{"num_hidden_layers": 19, "head_dim": 128, "intermediate_size": 768, "vocab_size": 8192, "parallel_block": false, "init": "normal", "init_std_down": 0.00403, "warmup_steps": 200, "decay_fraction": 0.833, "final_lr_fraction": 0.1, "batch_tokens": 65536, "doc_mask": true, "z_loss": 1e-05, "train_tokens": 693700000}
MLP neurons of a small language model. Each row is named by its layer, matrix (up: input weights) and neuron, and shows model dimensions 160-255. Each number is 500 + 50 x the weight over its row's rms, rounded and kept within 0 to 999. Numbers have three digits each.
After each neuron's rows, "fires in" lists the words (lower case) most often at its 100 highest values on Wikipedia text that the model never trained on.

L3.up673:442504440377488501504461503455539489429463585471493543403483501526470529559526459571486472489476474507478452496452586508436470508478474473491484483542558463497473520504532476424505388580550572492506593557494620556573486437515447490459497464363569541493609602478506467506509433492568518495
fires in: "it", "this", "they"

L14.up297:430457539470511550565596406509600511508574574521520461462483481567510509545502482514536573535451450543584540455593512609396487508529475532579472546542502444503487515506597501556497438538541484464531430493440449509482388496498602458482546525454553487475506539606441474562509457528513430490
fires in: "the"

L12.up637:510501451543572471466489577527642396491529559560481496494449485542470526455436536522539440520485444472527511479384550584459407464430487508601406438511478501450501514519445600480474581586555454514523499519527464481483504607510482484513510499486572503423504560482561538458445396553459508551
fires in: "and", "of", "or"

L2.up649:570437483492479583486559585540441465544580496522467507486456503515544502539556529485447445507494508511570528442405481508502535450506521425517565503506504515503549477508498530381584558465480543478534507586464459448424552397518518475455483477380551586458567401511501478515479481476439463547
fires in: "after", "before", "yet", "result", "suffragan"

L3.up394:500505466366484531489532457513536470605600538588544493541359548387591491409543536569533458572384456549499483399453453494533521473528556444511606481478515491473547449479390495534510500501477515457493531521460493392468518560468500452565421495505424589495589520566513505482502498463469516524
fires in: "more", "most", "much", "further"

L10.up201:533575473504476529454513458486525450516470504461390505507503527446480528489472384534467391512478470550440454460541489512550481572541506485402605482508463483537435482476573484461540405455478587582492506480572572436476559535513416409538525533440541484394536451489543452454526529483450548516
fires in: "his", "s", "her"

L6.up139:597566508469413430498511547509478474501467518522451526539591597409629560451591447404594514524506569461449413560564389487362430444465456532554525584515439570458441558453454532495607479507483489507493474516470494501504533399498580516465515654523487572548498514443483406455456390625532551461
fires in: "with", "there"

L2.up373:510443473473547456417517597488423431526521479561496510560489494570537550496553524435508479552437553513489529486431566622515574613452486514444449486481542538479547456487450467377581553561449429557474578474559497436505489483484531515535514529536520568492463518524477539431495463452463512481
fires in: "when", "after", "if", "at", "before"

L7.up188:446432567545501531410489497463572566544439536429477450512497506503471497533514470516496500447490444510488460478513514547513471505461508451510462487456528488483528485490427524567460536631464540485432648513514540421553447441415490434456504494467510460520475471496502449565517451600587535381
fires in: "on", "end", "over", "out"

L4.up466:447538411497425538499475484491475495530431573555479500490511421514546497441526574588561535558506542466474485588443511540539520476492523475484446442484480410598560543571546425457428463544542521516555542500477442524439476510497511503406528471521414476577479489529419433558558408482493462494
fires in: "more", "were", "had", "much", "or", "was"

L15.up619:448380493457533493495605579462462557524499568419473443556480498565535415545401501557540402537481527550476473487519445508467597570447514410456512388460444453463480432533534545601455487614425567629515488485555442452451485612540500535538552559449554440443545468490464447511435475462566499557
fires in: "to", "would", "could"

L10.up607:475469555503464535508411466566526535518539552501495485509500627610532474544446417542460492531520491458480496487528454418452584529498445398515463375446481565520444474494486484500504439409625503465494528502575516528551464531542476567581511502479522478401479519528580520449489452523550511534
fires in: "to", "that", "of", "be", "helps"

L8.up5:509579533462487402463453466572598462562420504485507457540514516565514502483561402491467549507554467526430538458557562615407473470565500507505488539508570461486496560542553536525475394459605426465526484501511504468544461451423589504484573551498475424509577558435486444525472493466504507489
fires in: "in", "at", "not", "only", "under"

L8.up330:491485539600456590555485435553484468458454522484537483561498553376547471482598515456455467610494459437531509499425516458492516538469530490521514560498510480411431521516387536456538550579592546532487503436465495511499503509510501428525560426486525512408548447379507473545514514484556541477
fires in: "has", "have", "that", "is", "are", "preceded"

L10.up378:421576448545504523485438494493566557521533511538528469461519530458449590384472485515545423499445452442526475520410511505468576501582497505496459485448441551511476524533439447482441484323645625524567510429480500529518515509486503477607460451414573429385473462537481513562486523489564495466
fires in: "of", "n", "were", "are", "was", "is"

L14.up751:562436455507502401477484587542568483471602623369457531446497625515490491520458493481470465518483549578425503515515522567511584445502592412562518478511461432566551565485463574511499431510540519516506423425476501535462522523513505587495436464505529488490469577578468488568532476505622404549
fires in: "to", "not", "can", "also"

L8.up500:425499453502443544502436469497570477565454498471468482550548488482510422517564560581504495528510431472462526525507565436446598511406509505516538577502454509436545518537475446502489509445530516492491570468476523500534497443495498548454493509552504452434448403464484482605526444487519452458
fires in: "of", "such", "two", "way", "moons"

L2.up290:437535544565417480518550474373569512520470432522486463383510512552533569441523409574466550439491515392537468592552569511525523604503524536503564552460502491513576516503445466563557451492489508501544478494514540479514475431563509431570526454548613500418503531586440557541541445479524520596
fires in: "women", "men", "children", "people", "mention", "migrated"

L6.up673:547495522459497426478474534580563484570569446410458465495540448478545518494620539486544388478491616507509514415576534525466567488531434581426529423548509459435583546508539556518613546519502407540462480505563529477579479492371567429520559516510520468587533416529461517404508492495571457500
fires in: "in", "out"

L3.up694:495550475554493457465534444592542547432420564478462381440466472503548429534495518538417399476529515509531511458469488419471494482444486529535522565438435490512519570462595436442491438481520539447561412640484558462549535495525470421453510448475471546476507595555511479561537465461483482509
fires in: "each", "all", "located", "every", "either", "any"

L2.up432:486517541452521475459461468543505538593405519450441539502478526521481482571507455445552437490451499401513455454526510531449494478494416504503441480540479450567586393441472548442432619630543523607549448541471548548471536511471532490567520472498500480405457470484498499489474471508420464462
fires in: "the", "league"

L4.up580:556463465602495475565483531487407487501523484460526512493530534437505560517531575537532546547395449621483522344501427406532441650597530429466496521524439502481520443507459598413585489494518432487549475516505419468530538590491480565372583550461501566490523486447556518430554491424479583533
fires in: "york", "chicago", "harvard", "berlin", "tokyo", "london"

L4.up752:509646432486524556508552459453502483459523489444539529403388546461578463571471506429507562601555480603478549457539441366628502543591478501498495482477513509562542515533462484505462465537400488442564513508528471502491535570465505510550488519488477465524549459558517543524568451434462509553
fires in: "more", "most", "bucurești"

L3.up652:437444459438567595553499540477554571478481560543437516478617473498567467483387542550465514525501491447548576480559465517459447491437582575459455505544471515554513516513575493500427477441509456563467492469532656399480544497499464493543494409474503508498523441498499431456570562601436446486
fires in: "years", "none", "ft", "km", "miles"

L2.up315:503556573509497469598424496468464485557541503520465500489409520475491538500451504419574426508481461564513459460511553629488525551566468613470504486417488470510413436477470428379542467455466477577457402479500511418511490502575490521549529477461559522506506454417475463535585510521492524469
fires in: "his", "her"

L11.up596:502462487587460533511513479532491481543449465506517505579561526568442473437579482621498514464476488580425511465447486435575481578516547509507476463526516506492552478494386470471464582477560532541535442429485541454503517499432447452413537494491547401508482554494419503479531461464446442478
fires in: "s", "her", "his", "other", "also"

L8.up70:527472467491462423575523474497578500576523452508447489482570559461458496509505557568565478441450483513515463515493395472407528457481531529465440528590506525526555544471585455507451523429470498577498447424535488456423510458468531554497554572506473590511476498559444448484531346505463536550
fires in: "an", "a", "one"

L11.up624:558520478561533474480497483535520482497497525525453530600542500479581605422470430473539529484439427445452467479477535580514495441521455596553543500569428557480535531542489587500422573522481555519508523537526428443493414497533460465542547450533512565422497522441478429449494437552402520456
fires in: "of", "the", "1", "blue"

L15.up506:509408487400517486555467507558547530533434503498528542520441500464527505514517522423525500517415523521577470508501596537544438509451482612414482498426475480545498464512504442444481535462499497486535431588617511495568470497533436612517535526587574389366493497528571518504430494501514482471
fires in: "the", "his", "to", "in", "a"

L10.up714:439606427445485472504406539465525539492587523399535418550510588408557560462506437527361562543425502436460494506456543482580590375527456525431565511561482467540442537533494508443571459475461504520511468433539471531537510528507595552522543612535603508473512469554526475458511465432530530452
fires in: "of", "from", "such", "example", "by"

L10.up698:462529430487511506515489563494497501466502503534471513516488477520510441447443498377431466540528452422422487553491489468485477500499492522451430459574525502455536457462511555506592599581532514613534513604612551483539590595463556538474405547540492470460600433461497490477490571436582467387
fires in: "and", "are", "or"

L4.up28:428431482495477437465469547466503434457497560480517470499513464472506489468390550564529449448445348531455494510488495466493672501484530444541433411545448530418488511554511513538594483558537480505497444462553578489435482442446527483531568546564480554410424464462512433568573484470531482524
fires in: "can", "could", "will", "to", "tom", "too"

L3.up173:511480448493507466537474541500471538488481505452550489499459462558498450540497498453485569520491482468542505448454481503498500515532586590582419505542438528639465578560472436522517460512567508423450527513529545491438490516434447377509465517451619527483506486478460454520505439544493485465
fires in: "and"

L2.up759:476514537477524471436508485554464479438491473439491580477534486527386525408455521540590399529517518492497449537487477523461475546483566454427523420515499391433404441533334512494562470454550490472463596520461486448508589443487409608541495560511576441557455465528473475513507539498495520476
fires in: "made", "making", "make", "man", "coming"

L2.up678:483445488456547406587522529467560511426377450499510495405482456576489443486474471522472453523598506441434471499565566559445526476518541480481523498433508481405448452497475456410570391461560421563497525511472481500504580509528486553520462587481429521577370537494494510449458430556520519483
fires in: "made", "making", "make", "drafted"

L10.up264:462480532466542530504518539537480498525537451486540436527451520565478395480445455488620530505505511529477467421528451569522591541617500520477529427541463510458475456444599485504458493486405533531470464550568502506516521542577445550469471678504570508425495355503580465566459428420477488506
fires in: "to", "of", "from"

L12.up441:519499412472520484519575428503431444559472524462473516516498576535533509442551581553481452459481519567447517448502508478413651409482552497499514443424515408513487514545385489483602410518421511483492489455451486482537536554569542539446649503498483507549458652545475494452520521530568508527
fires in: "not", "would", "more", "also", "will"

L7.up609:494507558483551491421453467618547495529507567448504575485467513468609558521580466474499455569454504492445524535466492519585557574535505551445466525502432513519508601526495438433517503518579450527541528524442422496429468449479522448517514397598493537568539481456570511519495454523449520467
fires in: "that", "where", "more", "this", "there"

L16.up208:498488430494482451522571525499444511485581541574495432487538494544422495566478438458367537540514522442495552520489482592445468463555552554563505508477543476569423463500525549435459474507538518580408600607481568514469550482437568534451528449528468434584574542451435476545570561494459542506
fires in: "an"

L12.up44:534435596489504571410525480514436561425599566551585500461489521523509442504425443504510570532376430488538471433502569572476402484505575497483607430519476529466562452496479609427475560499564482577513526468511448527596447438488475409517521593469550397454516477550538412436413468523484491592
fires in: "the", "of", "phillips"

L8.up740:568464436443527490529496430495529464489557628568481490522472430475516451385471488499520391522554478431517452513451507547439551422541469542515510463540509425520476485465455463499492525560517489562450509503520516537544561542481404468436496491409518573480551470444517527515449479437501548467
fires in: "of", "more", "personal"

L15.up469:509464501425434516508506507487465537447520457436521555626479485508534526425468526546511444554467491539533526479478478491369496479485469458544520505515519492535481460476505400478467421500560468532471488474581467523412495499549530437585544485447496477465468571518607582484622496504509579503
fires in: "to"

L3.up615:450576506467430500517524591503575567522505451547573512467542397628467456388476503472490379483433580509476450515507483519471414485466463514489555380539487530506426486491426540439541489505489511458483551526544467434542486518485539446529528564419514536459413556496498461513504576571511514589
fires in: "or"

L6.up98:426406407432455563507547513497456535444499529458418505467567463577488553512540552543465542473500503546555591521494427481501563539438452474452456478502565449415432491456577483468525470470504470512574478517584620488496547524542530460556431495550522523492477491508460479531546489375521503461
fires in: "had", "were", "have", "by", "was", "is"

L3.up79:497515516361456482611363536480496551436517600555508548458485468414513503521510462517563453553474542503481435447575546490480383464503471586481615528480556517535562525433398556533450526535491473550452462493420555480528467556446573493504495574471447564533572508603474529464438460544550553469
fires in: "there", "et", "davies", "devine"

L2.up384:526578430500384593598513447466387418507626442451435524492462563471500514490502501583583503503402477566486452489548512455599517446520497407505449528511477469481491486545454543451461519449498435529442588481432440413528475485459456457515594551511535490452508543494507576508471468563540530579
fires in: "center", "institute", "museum", "foundation", "society", "immunoglobulin"

L6.up396:540451478441466468570454462545487509503469508536550503466473501494554511541564489457461507539479492515574447514560455480480503521484432488518423547534518508523508471499573441509501465511625501510475493604532406488487434501493465560489570561511444460511514449455521453482457368540499451542
fires in: "after", "first", "he", "during", "was"

L8.up759:424494483489534533427418537518450432542502446503501521475483563501440414525518555513471490527437418547472527486478529555529497498516478471509561457440510433455500494525505489574524522410512581515494506491513559519447653535518689551358479592471554499490449502500590528546487497540488544533
fires in: "of", "institute", "intersection"

L10.up700:520458473563493513487554508539509482475504573458575463470423527512503519579515532549557592497371452457580482542493481459455540538590532457521543575449493454456560544478539480585478474448497542478480505443423522455567340433464450413459490380495513526421371507543480512518446610531466554543
fires in: "and", "in", "on", "from", "for"

L6.up326:528466485471453528508513391580493473586482490528497526481424528450672440513511535490548502523411459513450471461519530486518558528518531497472505567486478469503491452570479416492500525437499467461545526470562441504487420492584455501496547588478510504570512476522359426448552487498437446526
fires in: "more", "other", "those"

L7.up206:522463491521529567514423488560491504573548563516351443531520533541534411416450477521513416443526495489598435463517491625464622559646514480395531555488559540527507450462518525533480521437529479530469406520484517469565560538497495456505531437515559467506544482372456490457506552465513572460
fires in: "s", "of"

L6.up729:439544496526578481466463493583483514530516523485476385434500547469523515413506451592491512613518514514542462583475508477473518508559471547514524452484609467557612473546496525546483411464484639523492403604384448499463534529438599503510498515474512551534451470447499470512447490432609491536
fires in: "were", "l", "was", "d", "dup", "precipitation"

L16.up436:418493472521599439542497488504537497608560489457517477524501527492497526565438458470564558524425516567480423369499486552494430509577604481472460431468558354518536515498465571500330499615501482523535484516534473480564434568544536477456507485562513454446514529495550464421483497462587482555
fires in: "he", "to", "and", "his", "for", "would"

L3.up195:455473485479464475482473487513566538495557526455483587474470559443469502552520540470500433589556474559522465503458480539550477532511596548447487409532538484541442489515570483502519517506497414574563494583500482498445511499457446474475546533503477565540495437487626573494509420567447489586
fires in: "he", "e", "ewer"

L11.up602:488341426490461564579565551569604502461424491549479462394453593475496516490448460501457490509506480510445574516501555457532514536573492467533556387514562524537469483565483467462473506491600416541441487535478448504504576484510515555546533518482502506482465585555588514484541510478617468450
fires in: "of", "to", "on", "upon"

L8.up161:477471490456558531517466594524480447476505542556496530584520467433558462545571476435490482449538487535512454573425548580532584543526486545553425448503528472484486559483497536441484489567555539499515517466484509480456469436547526529502389509439579584475494497399488517553400404482583458507
fires in: "of"

L2.up657:613479477448438499574486495551469494498390508481482416549571536467452460449460497551533519591509559588477496476437510374512482446538498483549532437535457597518492474555445546528394461504522566559552563482455534477550525546534550554479554499500494469471515558447511525450551474443401566461
fires in: "also", "often", "again", "instead", "generally"

L3.up713:521494494576448529483498480514450544513565427460535416505448512456499461485545459429438444503394422592516480537519565521478460479526560497507464441444503566487458479436461391532541482531565437544514499507541633350452455580567514435506589479480493520464461447517443568580554424433540497446
fires in: "early", "new", "close", "closest", "international", "single"

L15.up240:529556481490453477508477420457514500518530566508569555552496442488420429420489476564546508501550464500510527474559452445508530529502484471560493463532508439509514530512458471582473512518484522608466407530449610518529440484524415480476462518495491560472544584401487424454443535442507530442
fires in: "the"

L11.up631:560460442507508464411552480438598542513515417524517482435520444542513520435475478419487512598514519553477454458542517529499590470594427468431592522433528558576415475519563573432564479452500467492500531519569512514569498510528541413491481371564473486522555458501519621507500519571380550562
fires in: "in", "2020", "of", "2022", "2023", "2019"

L16.up471:495464567550476454506503516594533510474585476432497509427493533475546520506454520464456532527466400503585562549459445476484557546475507547454488541509420443424530531500546481445539450585571494578526478579512464544448491524464543655595561474584513440439520531515499470478517543496499397385
fires in: "with", "to", "from", "began", "for"

L3.up683:539462526409444479531552498519481488533416508530490382578555588478501501470502530520461500561506536587444494470453495419543546534497477470513523558557536541437508479504433484542487502494521544588571533435510475467520526555489543486478560435451480473513528560540486640523508409475471509563
fires in: "also", "often", "previously"

L11.up536:482461598475521475488571438490557504473532551488471514488510586522568484566533610465525551482405423388535530461582512529449491504554504556496439380548458445502556388481489447523523515461521470509519488519469529490446481430477617488454573484587504491528502435557521424534505477502524464417
fires in: "and", "with", "to"

L12.up740:485521485433404500493447605539506516555528426502646494464511445549527450527516520419475484552508482443453394515545496418455511548379509419526472478517482546550469484550441542503525470451511503553567515531575533468480455489498576493499582468494510462430460485523559502495398464553524467385
fires in: "and", "or"

L6.up74:533519475423502577542459502504506485370397570508430496443531401494536456614496567509499497616543544475443635471489593459447494536434481551434576523579525439503513542600561443481468508498554527574510451531512495532474454596445511459478478531477455404428475459447434557509441482589436425441
fires in: "none", "details", "mm", "km", "f", "release"

L7.up131:433458467487407492580493492527455458475435509490435568578509453463421467422424510595461522515489522432450522456552505490557528488406507536529524510504620541505492494497514445508526508554500512496415429519525548514352508515488537482468580420536535499390515550454583504448486607500525524554
fires in: "his", "her", "the"

L2.up357:616492453496482538576455577552476412524524545565455465367504434412505493480593558500536442560495508516535463410463482371487439370513404538453502501516514565484588589517496544501534456495442490495503577505411494556576489456448528508570457555475472462497547491543458563509470465620504529505
fires in: "there", "in", "allmusic"

L8.up739:497525430526418520486483474470538467554466473434472452581444510442480422523626518570548447399452519535500456490544543521523525438469569541515540419519440554438552486421588499483527501460475460546464468361481524402511450438517538447510520451452582509510558459493454588523511446549527502435
fires in: "s", "very", "new"

L12.up133:520453499429511480515490517536485541471500497500501505431520430445528484496507459540471566559425561601428506505438487522357572420550499515448529490426520415471567581495393489498553462529483542550513509407480477432492510502515463457499463549613472447483546504553517535403398523520485427549
fires in: "to", "also", "heidelberg"

L16.up664:527463458454472402536468495572509453423493597504475586462480527502544479465541520483492421524550464426476489481486433410493496535416594527482367460520456528542562403506465500577430556499493515485448518589438527539543495491536404397472530527539567517474504379534576541411507472532538517515
fires in: "he", "and", "they", "his"

L4.up416:431528525486447570447544591591472530437560568415543426468496544446542580438549425551519449577466457530485433510593459602555541504656512436504429513534532433455527440583458442445506412480526469434472497539588556489533524505486501513473438544462474471533483442484515514555511462511449531515
fires in: "from"

L2.up276:536405477503483539494464484501522537482442468547487522523447515493491485430526531572522504566475418474562558637593579412548537417450538557532510605520486496458512544446560493502404444429551571451550460510456441534500474556473450500502454570444430486595496546494485459439488467495488585547
fires in: "way", "runs", "contract", "time", "ways", "stadium"

L4.up558:474504466511489446495472483524567505462510445519489529509524509535556519403508572502538576516405508491508520440452488483535545596521511484453474480527517509467576429481495490446553440476555517522532478576481519480360432447541548583585603623625615466481501582490575542554552428526482605528
fires in: "united", "women", "national", "people", "santa", "public"

L8.up60:506507527536455454575574515447472488685472502469454527472461493439531492386489479453512612486581452545461447469547559484540503481501549519540495453486443420463481506583513483498532478524581477557540508480441424421508480486474437505474541537624487496474539450522558430511538486429485526486
fires in: "3", "2", "5", "6", "age", "7"

L11.up278:483497410465478447508417522549467570352650492525565481527530539495472563449512618450497527507502448545499504480474537485525472432527448498511487406478422511619414558502567645386498566528524503549517486556457431509526470522510550435456488477384465397506525453464491534465489577509431551472
fires in: "in", "downtown", "york"

L7.up613:528512553617500535514537499500454407489571558516476608593468500502458498506518439419534544476429496432463534470433417503515619462501574476565555604502501593407508476428500472505468531472510482549420503484484579457523473477428503559390487537576495520371485429584590549513466553468521523526
fires in: "from", "on", "of", "face", "worst"

L11.up368:509535495515471391471422554462490395585473454495457460569473487527507486566539569430500526500569501495521437439534516471468511471447545501526541548532439496471555518537553521410564511420532581494582434416471498524548512493440539554568509575599512600429451478466534486578481469546546429504
fires in: "as", "one", "are", "notable"

L2.up225:399538521597511458508518533424492531469504475420463399537475514540543509393452432595386536552435514417450511550505563502511478488437451495523509589586575462617440528543492446484515470552456531463505550514630545513483542435519571527496593511491562471446514586438495496458529491444482445538
fires in: "it"

L6.up248:510549576469502430531525575425498484531563504488450385530517489516458406432551569553495534485472509498594464518498442433419604434485483558501471530499519491536472497559453507467457480502537520506535430474516503488496517436586435511510529564469499482473518509480442452577470440565457520482
fires in: "not", "or", "never"

L6.up408:515510522436472497495468422548536480500452402465464514506457508482546535507514567438449453499544482494587588560446527578512525435416539492424456465428473466590595510514514501491524475565585485425498558566591480520535523421611499464420617445513469436491572502521495540499476432382593445466
fires in: "all", "each"

L15.up21:526512440461505497601427578452469455474487508488570483440577481431482462537406451449453470519477464430511514515461480485479494523592407510471481523538496490544512558586476527502563455528518482510539528459461577535550471526538424482483484527445522440464547506454417463405519478373546518373
fires in: "the", "and", "made", "s", "making"

L14.up323:474504443462489484494529446455434430408515497430504461523458516540517500606462515540442543542553469519552462503469505511460573447479457507528424530464575576486577333526527423546516515487448491575535452593475530564484552565507428466440531380510610415511522510410470495449609524487455441538
fires in: "s", "he", "an", "his", "they", "had"

L7.up227:428428456498550555553509563475520480525550580526407464508497491476464462493503463401512443480524473534511489494527491493517494497512454519468624495460415540416456512483564499506483515486544580555430444492590472569497578638519530484435539520443510455506453495615485445510535419545513564482
fires in: "of", "that", "full", "2", "km2"

L7.up288:507491616429443492515525524512509522429498464484503546432514534569518489545461608424483470498527430465502574509531594537470455474524483539533512418450497462497467470467485474461587541500487467493474460429453561581547537521430586511471489442590532536432508509452529549612433523496470571503
fires in: "to", "french", "major", "single", "18"

L3.up95:474530526527541510438514516462464496396472446420448544470511496544425527471526437539515424599533526507449417457540429484499447421514509513384477604662388606466563581550414458544455504461492417487550529485403415487487558471491466523498435504427599451518446419443515507655493452474473541459
fires in: "there", "reviews", "focus", "trophy", "report"

L2.up205:490468495525508494460495492495497432469520474486522494556418481477497582388467477574550507494451517525508555553440576393477510471515518473616538461557492413498546487524436389511616498520450498499457595476343516452581439501603473548499487518465565567438509522516465486518528462438535486559
fires in: "university", "museum", "prize"

L14.up427:457389534554459407452499446506505465621544544446502454563485527571581489517485495539532438500487485574476587599576501557519395500597578478547619461418520495486536407538490438530371482584499492544528499507443571518531464518507495456487476560520582423490503394541526544525590529475467462531
fires in: "the", "his", "to", "her"

L14.up337:478536490456438369521495492547499456422455510511481515432541530622539442488576461490551557521464518445563569461548574453494410428508515488550507505516488515553482520599519476448516384441549515543514537566431607515551478589464473463490416498527552501452493484533487462476527557515517483511
fires in: "and", "as", "or"

L10.up629:481475482481569492419545482534430468532541486471492444515427537523574490491496537543472463553566475460509600498479520461514503497524499394527513499537488493450507534534478400595531511443492519496465435496539510461443415493426527483551549585599516413434411515561497535542445592514416579494
fires in: "of", "to"

L10.up267:513534501418495456503410441488541493513462540491438469504418481435473602492494431507446542490411356526507457495531493499587515488577598532500451506509480488510509512532388476508509515546596485471453458472534490432512427501475543472448472398430460524526535503550547560513486520525498645444
fires in: "on", "as", "over", "with", "between"

L3.up746:424488423427389533520611432464393499524505537495458500444524553467474504520503546570512513574442493539456531509451472444515609480534560460534569601475509578390499501541484529622519455457440462551546404388491481577463497523418500481564528463542518441542482498500490557577570435437445521523
fires in: "more", "not", "less", "can", "most"

L12.up409:531537371505503547414479614515454503493562482473500491516526467491563533570534442477457463483535451419567619550481521488570492542516467470460540457538528487466472516520470445436491392515611473576440474517463474514474456589551462515469440430598558397524434489466530568523510545411470484441
fires in: "during", "in", "of", "the", "early", "late"

L8.up180:515460461467478523476490496539561590555606441520541492608538418550487539518534477471578565593514454428577506512415543535542486530584431482467426530485444533369480576542467518496536493547587424539549400504503425488459475496523580423551510492493561449478450418504464510458463551454484442446
fires in: "in"

L4.up477:543463503518464516489564496565383513439451494537556517444548481472561535448480489587518569494576453564548474515490469477473530559547440424557430500512568457394425552471598491469510470510494575498611425447465457536510583413434441475415459624456483565491483590587475478482542439519515562559
fires in: "would", "had", "have", "having", "can", "may"

L6.up163:522550454419454615557529450507535459528552466459486451382472533531682460466476456481467483542467531528492639563486525562448466462512488460577501601517602449558471528495539471511449471578574502514467503402460505510511544605543504435509522481512429558579494569506474529552444512548466529446
fires in: "season", "career", "period", "year", "producing"

L4.up103:509482488475420473573487477442533586489529473484444526494573503404524511434486526601607541471495565559456565473463456490439507438434512572534506530517504463555566530487425502492512523627490518501509488480496552523505495482503536494411605560480514508398599481458436479513516447427568513430
fires in: "it", "him"

L10.up247:435514478474505403585529527401488484478548595428527562472474477521481443490445546590484520522488487474545423485480596551442503520595463508474462462491552497441550475535469528456492463527579555522503444432463575462501469408520546492501512535452499512436596449486485516449499416500532514487
fires in: "it", "other", "following", "two", "these", "most"